python train.py --hidden_size=512 --head_dim=128 --intermediate_size=2048 --init="uniform" --init_std_qkv=0.0189 --optimizer="adamw" --beta1=0.9 --warmup_steps=387 --doc_mask=true --dataset="wikipedia_en"
MLP neurons of a small language model. Each row is named by its layer, matrix (up: input weights) and neuron, and shows model dimensions 304-431. Each number is 200 + 30 x the weight over its row's rms, rounded and kept within 0 to 999.
After each neuron's rows, "fires on" lists the tokens most often at its 100 highest values on Wikipedia text that the model never trained on.

L7.up1741,220,208,214,160,182,231,184,196,204,223,245,190,187,239,215,183,199,262,183,235,196,163,233,226,201,209,208,235,242,225,197,208,202,230,196,197,190,207,230,217,156,126,251,156,205,229,134,219,162,188,169,212,184,212,185,211,151,188,265,157,165,172,167,186,193,114,195,178,194,214,222,177,183,195,189,203,145,201,224,179,163,210,196,146,199,205,242,235,181,154,207,206,212,95,188,217,144,155,227,219,239,201,269,272,181,191,209,229,179,147,179,250,215,206,200,134,187,176,218,222,212,269,198,157,162,187,258,207
fires on: ",", " and", " in", " ", ".", " but"

L3.up543,201,149,167,226,194,220,247,209,195,211,151,259,182,150,235,195,177,270,213,196,193,192,174,214,170,258,164,187,192,193,182,168,237,193,135,307,223,135,219,215,200,195,196,212,143,201,215,275,154,210,228,171,215,187,132,216,194,199,172,198,229,158,209,187,178,201,239,161,191,223,183,199,154,217,207,159,189,199,200,205,214,146,207,186,179,194,210,178,176,184,228,211,211,194,247,183,182,172,194,245,186,195,220,189,215,240,197,196,243,183,201,211,185,214,219,194,179,171,185,173,139,202,172,149,200,222,181,210
fires on: " around", " since", " change", " relationship", " least", "ferences"

L3.up1514,173,234,109,154,161,233,216,228,188,186,163,129,220,177,225,202,178,238,212,215,181,177,207,195,184,187,163,251,200,114,200,130,241,203,185,209,196,144,227,215,137,181,177,172,125,226,166,214,198,226,200,216,246,177,240,266,182,181,216,182,194,157,201,173,212,175,156,193,217,220,160,178,183,164,207,218,186,200,207,190,238,155,168,193,194,206,192,171,166,195,218,205,217,200,197,173,266,211,229,160,193,185,230,188,191,246,228,203,199,189,172,224,187,213,230,220,219,147,180,177,230,229,216,216,136,176,164,177
fires on: "ree", "agar", "oor", " Bronze", " River", "imer"

L7.up336,200,215,187,231,220,224,170,177,204,235,199,186,279,213,213,159,200,177,189,223,273,196,264,214,232,161,132,233,231,158,192,202,207,229,202,185,155,157,215,179,174,237,173,151,204,206,189,214,230,186,90,210,241,156,153,201,183,228,253,184,209,205,158,197,243,180,190,176,203,180,197,182,150,187,194,161,198,194,193,214,248,177,202,244,223,152,257,205,162,224,180,188,211,171,216,233,216,193,178,214,229,240,234,210,226,227,179,156,189,208,221,258,190,240,207,165,160,171,210,173,196,225,194,207,176,191,147,217
fires on: ",", "6", " and", " In"

L7.up1200,255,221,178,178,160,146,219,256,220,227,226,187,258,198,211,155,253,204,199,200,118,177,228,209,198,203,158,222,193,234,234,185,183,147,205,213,171,198,152,179,221,168,139,200,167,208,210,178,191,173,156,176,210,221,243,230,208,167,174,210,219,168,218,161,182,220,211,192,234,251,129,233,201,176,206,151,147,189,171,209,198,184,191,203,225,207,202,201,227,223,206,186,199,173,176,208,214,152,179,236,256,184,234,161,224,157,263,217,169,200,182,225,252,152,178,218,229,139,209,202,162,222,238,214,207,226,159,207
fires on: "0", "1", "id", " of", "4", "ial"

L7.up1349,200,186,184,205,185,253,208,196,201,262,182,222,196,188,252,178,160,193,163,247,201,180,186,183,233,205,184,218,173,196,204,253,216,149,176,207,222,166,280,226,233,212,209,174,146,194,177,248,219,216,146,176,259,225,234,251,127,156,198,161,167,207,214,190,118,225,187,192,210,185,164,214,212,221,155,165,226,225,186,180,175,203,224,160,193,194,230,208,200,235,187,193,206,197,217,178,191,205,193,196,191,197,209,218,191,206,152,237,201,204,224,147,233,180,215,201,199,198,210,200,171,217,247,239,182,155,207,216
fires on: "2", "0", "3", " a", " who", ":"

L3.up349,191,350,156,187,237,208,185,250,195,221,179,223,252,238,195,183,192,201,178,177,284,202,204,190,173,148,252,180,233,204,189,177,197,216,221,253,224,151,199,229,177,245,185,183,265,206,159,220,219,188,207,207,222,178,143,190,211,189,226,177,225,162,232,152,212,200,154,198,204,176,193,181,221,138,193,224,184,154,182,250,182,191,183,182,228,226,183,237,175,199,228,178,276,168,201,174,196,195,239,198,208,202,163,208,199,215,199,212,169,218,156,229,185,213,198,213,195,161,233,164,203,243,219,175,177,145,215,150
fires on: " ===", " others", " too", "erb", " Development"

L7.up1578,195,159,186,184,160,163,185,152,259,147,240,214,227,196,208,156,181,191,189,171,227,164,227,189,145,241,195,224,195,202,202,204,213,218,170,191,203,171,209,200,221,209,224,180,120,253,232,224,141,206,187,248,207,198,200,263,198,170,213,214,279,213,205,194,145,193,225,175,189,204,213,197,191,104,213,175,235,171,174,189,196,181,131,254,136,203,176,197,228,208,191,229,179,166,243,232,198,254,189,149,182,184,230,250,248,230,219,150,155,251,248,260,237,221,187,142,223,205,190,160,232,150,185,190,187,194,242,177
fires on: " ", "2", "0"

L7.up1704,194,171,168,232,154,167,132,242,200,153,199,202,208,145,253,186,187,259,187,218,242,224,188,251,179,159,232,188,200,206,233,239,241,223,193,166,211,220,177,197,126,210,155,175,192,201,243,237,213,229,208,239,197,253,170,218,174,206,189,167,186,118,254,182,265,253,174,165,162,218,191,157,148,121,204,213,156,156,227,200,200,220,184,168,192,143,201,186,187,236,208,238,234,203,239,204,182,257,212,173,188,222,227,239,191,204,211,181,213,133,160,192,239,245,191,157,269,178,193,176,249,211,231,244,195,196,241,223
fires on: ".", "born", "|", " made", "He", ":"

L7.up163,215,192,193,214,175,202,166,185,180,250,197,195,151,209,215,114,230,207,166,260,149,187,207,248,206,214,137,233,237,175,190,196,204,178,194,199,204,239,205,211,179,111,253,234,201,189,212,235,173,195,184,221,219,209,210,238,166,206,216,147,196,179,235,191,169,156,218,151,194,173,219,171,177,151,189,208,179,164,239,210,191,213,217,212,179,200,160,187,192,186,162,237,202,134,249,219,191,220,184,169,223,167,216,239,215,187,228,148,153,214,223,245,199,188,166,222,243,214,215,205,190,203,176,188,134,206,195,188
fires on: "4", "0", "5", "3", ";", "6"

L7.up282,183,222,169,189,128,199,178,217,203,187,166,179,176,220,225,138,238,199,183,200,201,251,149,196,186,243,185,203,204,222,170,219,231,217,180,215,224,175,225,192,184,202,228,181,176,249,201,189,208,202,162,184,210,233,195,175,209,123,190,161,199,187,183,173,188,194,178,134,203,169,172,191,229,233,158,170,163,186,218,156,162,174,238,145,268,151,192,255,212,224,201,200,187,210,187,142,210,240,227,153,208,164,203,230,297,176,248,159,151,187,225,163,207,223,190,143,185,182,213,198,183,202,219,185,216,224,173,131
fires on: "2", "1", " not", "9", "0", " of"

L3.up1195,181,229,190,185,249,251,210,216,215,202,228,230,206,175,172,208,240,205,216,231,232,207,169,195,205,187,196,218,222,131,218,214,203,206,205,222,259,190,198,229,181,212,199,168,187,215,181,233,237,177,163,210,197,200,201,205,173,198,157,170,215,177,193,115,167,188,230,166,215,175,190,217,198,177,217,192,242,145,271,207,216,158,209,188,200,211,178,193,138,266,209,192,248,210,156,197,197,184,198,123,210,187,182,228,184,192,228,172,186,188,218,229,171,174,227,192,188,188,215,159,219,194,221,182,177,186,240,154
fires on: " album", " song", " officers", "Background", "ied"

L3.up1242,214,180,183,155,237,239,207,215,207,235,199,222,187,209,182,198,177,191,168,284,277,222,217,201,196,175,130,199,223,163,145,212,211,206,245,228,221,170,202,226,209,234,176,178,244,195,156,243,215,146,208,208,209,279,189,215,183,207,200,177,177,214,219,179,190,181,154,176,201,207,152,231,208,145,205,226,186,194,157,207,209,207,217,183,198,219,201,187,165,219,242,168,250,186,249,159,227,202,255,185,222,215,201,189,194,256,246,216,159,191,220,202,184,209,226,261,199,193,201,214,174,230,205,226,191,151,200,159
fires on: "ion", "ieu", " Festival", " District", "iva", "ery"

L7.up1310,274,201,209,268,170,179,186,144,204,189,214,231,213,215,217,152,182,148,185,250,162,197,254,191,228,148,210,181,225,214,221,188,205,204,154,200,182,224,211,244,205,155,252,172,219,215,198,211,171,175,233,141,193,212,219,193,165,179,302,189,161,206,243,219,229,205,214,185,264,292,195,195,229,180,209,240,126,158,265,189,153,172,176,224,261,178,206,210,144,226,206,176,216,143,241,136,209,189,195,192,188,241,231,227,180,186,200,214,171,189,153,180,191,193,205,211,169,209,199,211,182,188,202,201,164,137,207,244
fires on: "9", "1", " President", " a", " A"

L7.up808,186,188,159,150,142,192,228,249,245,223,207,201,184,209,193,202,213,229,178,182,163,191,212,201,188,205,231,162,213,217,297,172,183,225,194,220,188,183,160,196,212,212,211,225,257,194,224,220,222,152,172,128,199,153,195,194,181,192,208,186,185,191,208,182,232,190,131,189,223,153,178,190,192,199,230,195,210,229,214,158,232,188,221,163,183,146,250,187,149,143,243,114,253,194,175,142,196,226,160,200,227,171,220,180,214,180,185,229,244,165,232,197,181,257,234,223,211,207,200,219,182,223,226,227,200,223,165,168
fires on: "9", " an", " a", "en", "1", " one"

L7.up171,199,210,186,193,176,173,234,180,205,210,181,212,173,202,274,202,175,168,178,253,209,148,245,193,229,224,170,184,232,207,177,153,261,187,151,205,206,182,197,173,257,168,196,183,261,215,188,191,194,232,210,177,210,229,232,215,182,178,262,151,172,210,230,199,204,198,168,177,239,209,175,208,189,187,129,191,173,256,206,86,209,185,191,192,200,211,156,237,185,224,215,239,195,183,247,154,164,201,164,140,159,180,208,197,194,194,203,217,222,162,225,193,191,138,190,230,235,183,175,211,201,175,201,253,234,155,170,209
fires on: "1", "0", "2", "3", "5", "9"

L7.up1268,170,214,178,174,185,172,217,244,214,161,240,229,155,206,198,132,240,212,208,226,150,208,179,181,267,207,183,180,183,184,238,164,196,206,176,220,187,202,129,182,223,192,150,199,250,246,180,184,188,220,212,174,193,204,196,208,147,183,206,184,205,129,185,166,228,200,175,130,245,173,162,193,185,207,193,221,226,275,187,203,161,198,187,164,249,227,197,191,186,261,184,198,240,236,206,179,254,209,192,138,162,188,224,195,259,204,185,205,135,175,166,166,177,145,201,221,173,173,182,201,176,214,169,237,237,179,177,221
fires on: "7", "4", "5", "3", "b"

L7.up62,156,267,174,234,191,137,129,250,223,169,267,211,216,212,193,248,230,176,188,210,148,150,188,220,231,194,197,185,247,159,225,180,170,197,191,218,210,182,183,208,199,150,220,144,209,181,141,208,169,197,202,175,226,162,182,220,226,137,224,200,227,162,213,178,212,216,240,181,248,202,168,191,198,188,222,199,180,198,243,144,117,203,186,181,183,199,248,168,175,208,186,168,148,125,226,180,221,176,200,221,224,157,198,178,189,226,216,205,212,205,240,240,146,238,269,179,176,161,169,194,139,239,202,204,168,224,187,186
fires on: "-", "6", "2", "4", " ", "8"

L7.up406,187,224,180,230,195,193,209,284,254,186,176,196,156,160,218,182,173,199,163,239,132,220,272,219,253,195,238,169,166,219,197,205,176,187,200,216,198,160,188,286,225,189,201,194,215,253,203,230,230,211,220,198,141,201,198,220,163,177,199,220,194,157,205,224,234,213,162,175,210,204,196,222,155,150,199,225,150,169,193,172,171,156,222,168,187,202,208,184,196,164,193,185,196,209,202,135,237,207,276,192,188,160,190,171,201,170,187,200,206,203,210,250,210,201,172,236,200,251,209,211,157,202,225,224,218,209,166,245
fires on: "1", "9", " August", " November", " October"

L3.up1445,167,216,138,235,204,248,179,221,213,168,200,235,209,196,211,212,210,262,204,265,301,212,200,215,189,173,153,200,222,153,176,209,184,190,252,295,250,160,182,240,226,267,208,150,208,190,124,225,251,197,205,202,200,212,143,221,210,204,218,214,200,158,275,163,184,181,209,205,223,216,148,163,165,164,192,223,153,178,193,201,175,231,237,198,243,211,189,197,152,184,253,242,257,178,209,165,198,180,209,198,186,203,229,189,168,211,176,221,164,210,181,218,205,195,235,191,192,196,264,221,153,260,226,252,189,201,159,175
fires on: " ===", " too", " Open", " thus", " role"

L3.up671,243,248,217,217,153,193,225,194,211,240,219,193,191,180,226,170,216,182,196,174,234,277,222,172,174,230,242,163,233,208,197,239,223,199,144,213,192,205,210,220,225,190,253,211,247,220,194,236,166,165,214,200,205,150,188,187,221,230,200,197,202,256,146,185,183,158,200,170,196,195,207,237,202,210,219,164,216,190,175,205,101,201,205,186,254,202,185,159,156,179,206,127,170,224,214,176,190,217,306,177,269,197,240,206,189,212,197,182,231,177,206,192,204,225,203,188,168,210,192,202,128,157,166,240,185,185,206,168
fires on: "AR", "ory", "ika", " instead", " praised"

L7.up1513,223,211,142,190,169,189,178,167,193,209,209,180,185,211,200,174,166,167,192,186,156,162,304,217,212,249,178,174,169,173,196,206,200,231,220,181,223,211,207,203,214,203,206,188,205,199,157,206,215,233,156,233,201,133,232,176,204,124,222,214,190,179,167,187,172,221,207,229,180,249,144,198,162,194,177,185,200,229,220,201,224,187,202,182,238,206,212,190,185,188,230,185,173,166,200,164,230,141,190,254,230,186,172,227,228,227,229,212,226,204,210,207,207,195,171,214,187,203,140,213,212,218,188,203,191,180,244,205
fires on: "0", "9", "8", "7", "5"

L3.up1057,208,152,131,201,178,250,173,191,222,182,220,232,158,198,208,184,223,233,188,251,226,176,199,190,237,199,120,203,174,246,173,199,201,157,271,161,201,190,206,248,190,202,176,127,160,233,174,219,213,146,173,200,206,206,196,256,138,157,251,178,201,177,233,160,172,195,199,186,212,137,166,247,193,179,243,256,187,194,126,189,236,171,231,190,212,206,218,225,196,217,236,137,252,212,203,174,222,197,207,170,213,181,168,241,177,167,215,215,126,151,205,215,188,203,229,194,228,140,206,183,221,236,219,226,206,211,140,160
fires on: " several", "ards", "rog", "akes", " move"

L3.up1132,163,170,159,217,214,240,205,189,222,186,198,184,203,236,233,179,192,260,165,243,180,189,198,201,199,185,189,209,239,276,189,216,247,176,238,192,196,202,171,245,169,208,193,166,142,234,191,238,176,172,203,196,214,237,229,293,136,184,215,179,166,109,203,213,177,215,151,218,222,202,177,223,191,191,173,232,220,203,182,181,217,206,223,230,193,225,190,169,198,209,247,188,241,203,204,146,225,194,238,215,239,184,216,208,192,197,238,215,125,171,217,223,178,249,241,214,235,188,152,193,236,196,227,151,166,266,148,216
fires on: "man", "ure", "ree", " long", " GK", " plans"

L7.up1007,196,234,195,182,180,224,158,214,243,229,212,207,204,231,232,220,155,231,224,184,150,200,215,175,195,239,167,213,202,200,183,280,176,211,201,182,190,179,199,218,164,136,141,189,159,240,160,184,176,157,185,205,155,217,212,202,202,229,240,173,187,203,216,213,161,200,170,168,252,234,185,197,183,178,183,195,167,197,222,237,160,210,205,210,217,194,194,243,215,235,223,141,211,132,214,157,252,203,202,221,275,178,190,257,235,169,234,203,178,191,229,227,173,163,222,179,204,199,156,210,225,195,211,186,184,203,247,207
fires on: " to", " and", "-", " ", "0", " –"

L3.up2044,243,187,164,237,227,246,129,194,216,209,190,246,215,189,218,203,211,244,170,251,186,222,162,225,249,171,230,180,234,162,240,203,191,188,179,241,202,186,212,224,241,230,236,194,148,225,189,233,197,226,203,213,178,286,193,225,200,146,235,179,195,163,239,213,162,203,199,215,238,182,200,249,169,204,195,206,196,201,213,193,216,225,261,214,225,212,225,225,164,210,198,155,252,202,243,183,193,240,210,204,178,150,198,205,201,226,190,206,166,195,197,214,242,206,239,174,163,182,222,207,176,199,219,239,180,153,219,124
fires on: " CD", " cities", " way", " acid", " future", "Japanese"

L7.up335,191,224,163,203,222,197,183,209,187,181,212,211,222,205,245,117,247,217,196,197,199,206,198,218,192,201,108,178,265,195,132,208,223,187,216,202,197,107,252,174,199,227,181,204,153,206,160,211,224,160,236,203,216,249,218,194,170,196,237,238,162,207,187,215,160,242,243,229,207,205,190,235,191,180,223,263,180,177,231,184,208,211,240,190,240,262,178,248,177,208,221,196,226,185,210,205,176,141,207,184,203,210,216,194,216,242,218,189,176,204,197,207,203,185,256,228,200,152,202,141,188,203,241,203,232,234,217,198
fires on: ":", " which", ";", "—", " that"

L3.up1594,190,174,149,185,198,249,206,192,234,190,221,251,189,205,249,149,256,230,185,282,209,181,204,186,254,224,148,204,162,236,218,231,181,155,169,240,183,169,220,259,203,217,232,151,233,255,177,229,204,195,203,184,223,207,209,251,140,225,280,179,247,189,216,166,177,186,142,189,250,173,137,229,149,207,230,222,148,178,158,177,207,164,265,191,225,228,213,218,169,196,227,190,242,228,202,171,234,195,204,152,227,202,210,207,218,192,266,243,167,163,215,213,193,207,223,229,179,169,182,210,208,229,216,234,167,158,186,166
fires on: "ey", " Li", " results", " control", " semi", "ards"

L3.up1283,198,271,165,194,163,226,186,222,206,170,172,205,213,206,230,202,220,267,192,261,249,216,212,142,205,186,149,192,219,118,183,183,226,173,237,237,228,153,187,237,179,210,189,164,194,232,177,203,189,208,145,248,239,208,188,225,153,172,220,190,218,185,233,212,205,202,175,162,240,214,150,219,168,169,216,223,124,188,172,171,247,195,230,221,236,208,184,216,144,234,221,174,236,166,207,136,195,187,248,134,234,245,242,213,199,194,199,220,146,191,162,198,187,170,233,222,221,189,225,167,201,229,172,196,202,174,155,189
fires on: "its", " Rangers", " cells", "ree", " Bronze", "eck"

L3.up1962,237,177,155,216,191,250,176,229,212,180,192,206,215,178,226,185,271,251,192,271,176,222,179,211,199,201,166,167,285,194,214,215,199,161,192,220,202,149,209,218,196,195,213,204,130,228,174,213,167,182,181,187,252,230,186,208,152,176,215,200,200,165,181,195,179,183,174,209,203,272,137,219,139,196,207,208,191,227,203,193,238,233,282,196,228,209,199,175,180,221,234,112,245,199,251,179,215,215,215,163,242,199,217,224,244,178,220,202,185,177,223,211,206,205,196,191,196,174,162,185,183,207,205,181,161,193,164,184
fires on: " play", "ree", " cities", " way", " appearances"

L3.up1143,186,233,238,185,164,233,185,239,219,169,206,247,212,220,235,135,250,219,184,255,172,230,215,233,205,178,213,228,201,181,169,242,210,154,169,209,159,210,252,206,170,173,200,205,143,159,224,208,181,150,160,205,236,217,207,258,156,159,155,131,214,173,229,168,170,173,188,181,224,136,164,168,167,179,198,211,202,214,199,223,198,174,196,200,216,179,188,276,222,207,221,187,176,163,200,187,239,146,193,200,237,178,235,223,215,195,251,150,217,200,171,188,233,232,227,190,194,192,142,192,201,247,188,249,169,237,249,188
fires on: " Sh", " w", " Z", " h", " St", " Y"

L7.up1130,238,188,105,241,144,240,197,141,186,188,178,227,209,191,249,171,186,207,139,187,240,209,213,187,204,197,242,244,224,228,192,185,223,165,186,222,163,154,206,199,206,218,215,225,149,242,236,198,241,200,204,170,184,197,185,181,178,196,181,180,185,220,212,243,173,238,184,188,192,215,184,197,191,226,218,196,206,192,240,209,191,188,223,183,221,209,228,217,176,265,246,177,236,186,261,206,168,210,202,244,247,215,244,228,264,178,155,236,232,244,151,187,298,230,200,111,192,185,184,204,210,210,170,221,219,205,235,189
fires on: " a", "9", " for", "'", "2"

L3.up319,231,234,152,160,212,240,204,195,196,220,253,173,231,243,181,182,194,164,201,263,208,190,254,170,267,234,204,189,184,198,151,278,229,163,181,199,181,226,212,215,244,239,206,136,171,196,165,194,244,197,247,176,192,229,204,206,200,219,219,169,193,174,210,160,178,204,156,207,202,204,183,239,211,153,187,153,211,215,255,172,176,223,251,176,136,206,239,235,197,213,231,231,228,197,222,198,237,234,231,171,198,196,239,211,197,153,219,214,132,191,189,221,175,222,246,231,228,192,175,197,148,233,229,233,204,216,192,156
fires on: "ages", " million", "ult", "ada", " layout", "ades"

L7.up1487,177,199,222,130,223,144,179,201,186,236,212,221,190,194,206,211,200,192,181,155,176,160,256,240,215,176,210,182,241,196,199,206,241,220,143,218,219,224,274,185,178,176,224,214,170,171,196,252,204,198,137,182,231,210,200,262,209,200,207,204,198,215,214,206,168,211,177,189,171,218,151,126,246,223,175,203,207,157,195,170,183,241,211,198,211,172,249,178,182,166,212,160,198,164,213,193,182,166,270,174,256,153,194,220,222,150,234,208,207,210,254,213,191,213,203,163,255,195,218,220,181,203,221,254,162,221,179,213
fires on: "9", "8", ".", "2", "s"

L3.up394,186,232,183,244,183,231,167,183,221,145,203,234,212,224,217,179,217,228,210,177,187,228,176,171,266,172,155,175,240,105,199,198,207,207,155,158,176,208,149,200,167,235,237,172,227,206,190,176,176,193,191,191,162,192,199,229,210,207,136,189,190,264,197,127,207,179,216,190,203,245,129,180,187,226,219,205,202,225,266,169,160,239,237,220,257,202,166,223,135,185,164,239,246,151,167,162,219,201,191,181,206,128,212,190,211,155,183,157,134,127,184,185,242,202,246,155,209,202,176,210,137,210,200,245,181,197,153,193
fires on: " joined", " Admiral", " record", "As", "ography", " Systems"

L7.up1221,222,212,207,194,201,213,172,225,207,159,189,200,164,197,212,97,205,223,219,174,241,184,191,220,166,149,195,201,190,164,200,195,255,190,164,131,197,214,193,222,239,154,187,168,168,222,226,161,230,231,249,209,216,255,228,158,204,99,201,187,233,194,230,185,188,163,181,164,231,175,205,125,203,201,205,253,210,174,216,179,194,209,223,224,183,267,163,234,178,217,204,247,175,154,255,211,234,199,196,168,204,191,200,199,179,235,219,228,158,196,205,134,233,208,260,245,191,111,155,220,142,175,182,173,191,184,172,194
fires on: ".", " |", "\".", ")."

L3.up1353,191,149,251,212,199,210,199,153,203,184,204,205,226,208,168,262,171,208,172,202,192,153,201,205,249,231,175,203,210,192,248,182,202,205,203,229,224,240,225,217,189,210,235,203,271,221,172,203,195,148,164,229,186,193,242,185,184,164,246,211,270,197,196,148,176,181,205,232,229,263,171,208,151,209,206,170,242,232,208,158,147,197,205,230,167,216,196,218,196,138,261,206,132,235,174,187,202,171,201,179,228,168,224,205,220,186,243,163,207,235,242,251,196,202,190,208,185,150,241,211,225,204,186,191,199,239,238,185
fires on: "9", "0", " +", "=", " known"

L7.up692,236,197,194,170,195,221,192,230,194,173,227,194,234,173,226,94,157,227,152,227,223,223,214,252,190,209,194,164,208,139,194,217,287,173,190,155,194,179,220,222,187,200,214,166,140,226,250,233,193,198,213,169,251,218,228,163,190,128,241,231,225,196,276,199,183,226,192,200,181,208,183,162,166,173,170,194,168,178,197,186,234,231,185,224,173,220,221,231,160,189,207,226,219,150,232,203,164,261,195,248,207,205,252,237,248,186,191,255,178,195,195,210,251,261,212,165,206,140,160,199,229,186,211,175,194,197,171,196
fires on: ".", "\n"

L7.up1892,187,177,216,177,211,230,195,256,223,193,227,188,196,199,196,194,246,210,234,174,185,266,221,181,155,228,225,189,221,234,261,221,186,160,153,207,230,192,191,210,172,193,205,190,251,165,183,272,165,228,158,192,220,212,188,183,182,197,192,173,277,195,220,143,205,176,140,207,197,208,168,194,260,135,237,199,154,233,149,178,199,172,210,242,236,149,211,154,209,167,192,238,210,158,182,182,263,223,241,181,205,210,214,230,211,174,206,203,152,199,184,186,175,212,207,193,209,204,193,187,186,193,174,153,250,267,177,251
fires on: "–", "-", "ri", "ain", "it"

L3.up1989,185,265,217,178,232,206,172,257,238,187,161,256,240,228,214,200,224,242,118,261,189,214,202,241,209,178,231,203,202,195,160,216,179,109,173,175,195,220,205,193,184,187,193,190,199,187,219,211,174,187,178,216,215,163,212,228,144,161,176,130,222,193,232,182,200,175,166,185,263,145,165,204,150,191,221,179,221,228,205,143,231,200,199,226,226,217,187,238,211,196,233,204,219,163,190,176,217,165,215,221,270,211,211,221,219,201,192,164,204,192,173,227,199,154,252,173,195,179,177,183,204,196,203,180,194,218,240,197
fires on: " Sh", " en", " U", " En", " St", " \\"

L7.up473,239,226,197,169,200,219,197,236,180,164,205,201,240,170,230,113,174,232,143,241,205,239,214,245,188,208,206,183,211,148,220,223,276,176,184,177,182,170,217,234,177,197,206,192,168,211,249,237,198,200,203,174,227,211,222,179,152,127,241,227,205,182,251,201,178,232,193,201,175,207,180,147,170,188,169,209,174,173,238,194,211,231,179,198,179,207,228,223,151,203,192,221,215,147,250,201,168,222,217,250,207,205,254,236,239,160,213,240,186,197,181,198,266,232,220,169,229,137,174,200,218,201,213,176,176,224,177,192
fires on: ".", "\"."

L3.up868,160,221,143,191,127,197,218,269,168,113,160,218,176,209,208,193,203,244,192,202,198,177,166,222,134,260,118,208,263,75,203,149,227,187,215,150,206,162,180,167,197,180,223,170,165,199,162,215,201,260,186,194,235,182,167,231,183,182,158,168,228,157,284,170,182,223,229,210,211,267,142,142,128,178,230,235,155,209,200,192,249,190,207,193,217,222,170,159,163,176,215,211,214,166,219,170,231,186,235,227,206,172,210,162,208,205,204,229,201,184,210,210,216,186,192,191,186,161,215,200,171,195,169,222,172,168,111,170
fires on: "land", " GB", " Sen", " Young", " Arizona", "ms"

L3.up1312,196,255,155,214,237,240,177,195,242,156,215,232,202,229,193,158,218,231,182,184,200,202,194,191,203,166,201,188,209,157,190,168,230,146,143,215,187,141,221,221,168,208,201,163,219,213,166,188,201,180,211,196,207,232,209,258,189,170,195,175,244,180,200,151,167,185,169,179,241,177,190,168,202,172,221,224,181,206,244,185,214,226,211,182,222,223,213,235,179,206,229,156,272,158,190,178,235,202,281,176,212,166,172,231,225,165,212,175,196,155,192,248,207,200,247,180,210,150,192,169,212,197,225,235,196,168,185,157
fires on: " million", "ule", "ore", " Canada", "hy", " familiar"

L7.up1243,230,222,190,173,171,217,132,190,175,176,181,188,238,223,196,193,267,178,207,190,162,224,190,238,184,183,187,210,206,213,207,215,217,215,193,215,165,180,169,207,210,175,199,198,148,155,233,199,142,147,165,157,232,184,253,184,156,162,197,208,168,197,197,203,139,168,149,177,207,216,189,247,194,183,187,154,161,238,196,218,197,211,288,234,211,231,167,253,213,222,223,223,170,173,224,199,205,142,256,290,252,192,201,175,269,180,216,216,135,207,220,197,126,230,230,180,252,126,210,215,206,199,222,203,210,207,179,199
fires on: ")", " for", " of", "p", "%", "0"

L7.up1770,174,161,172,230,200,217,156,255,185,191,138,178,154,177,192,210,276,187,237,238,140,256,183,188,219,209,226,165,275,203,188,210,210,220,201,176,207,197,200,215,218,163,231,207,179,251,159,177,159,218,208,239,198,203,150,221,197,212,169,174,261,214,225,190,205,174,186,195,259,170,132,218,201,217,197,186,212,234,232,190,173,219,158,170,200,223,157,212,189,213,196,255,214,235,182,202,208,227,189,230,207,184,202,194,259,203,198,161,216,191,187,171,154,228,172,199,209,229,177,185,182,194,254,210,194,175,139,237
fires on: " |", " (", " ", ".", ","

L7.up1788,195,255,157,182,162,170,114,230,259,193,222,212,186,182,204,223,203,202,210,212,213,178,196,166,256,192,180,191,205,244,256,171,208,217,194,209,197,178,211,241,177,239,176,199,179,196,161,167,137,233,151,161,210,209,185,267,216,174,144,212,201,161,151,172,251,174,143,208,237,183,215,246,171,254,160,178,225,251,216,203,203,225,208,177,205,171,155,175,229,205,236,209,186,206,202,181,223,186,178,177,171,186,235,177,256,230,212,179,182,131,196,156,210,228,179,212,250,216,219,195,212,214,187,175,258,193,238,180
fires on: "0", "===", " In", " l", "2"

L3.up924,208,179,181,252,225,215,130,200,206,170,223,264,224,180,213,178,232,279,154,201,161,213,182,207,251,252,215,188,231,160,230,145,215,214,199,217,205,200,205,199,211,217,178,207,123,221,191,228,238,218,234,176,185,249,192,192,182,187,171,221,248,198,213,156,168,186,227,186,219,207,183,175,159,189,201,211,176,225,159,184,302,249,263,200,206,168,228,205,189,200,239,188,295,156,209,174,194,254,205,222,186,132,139,193,222,220,191,170,135,149,195,193,248,188,278,193,203,166,167,219,170,196,237,183,231,206,216,130
fires on: " CD", "ui", "ping", " either", "Japanese", "ink"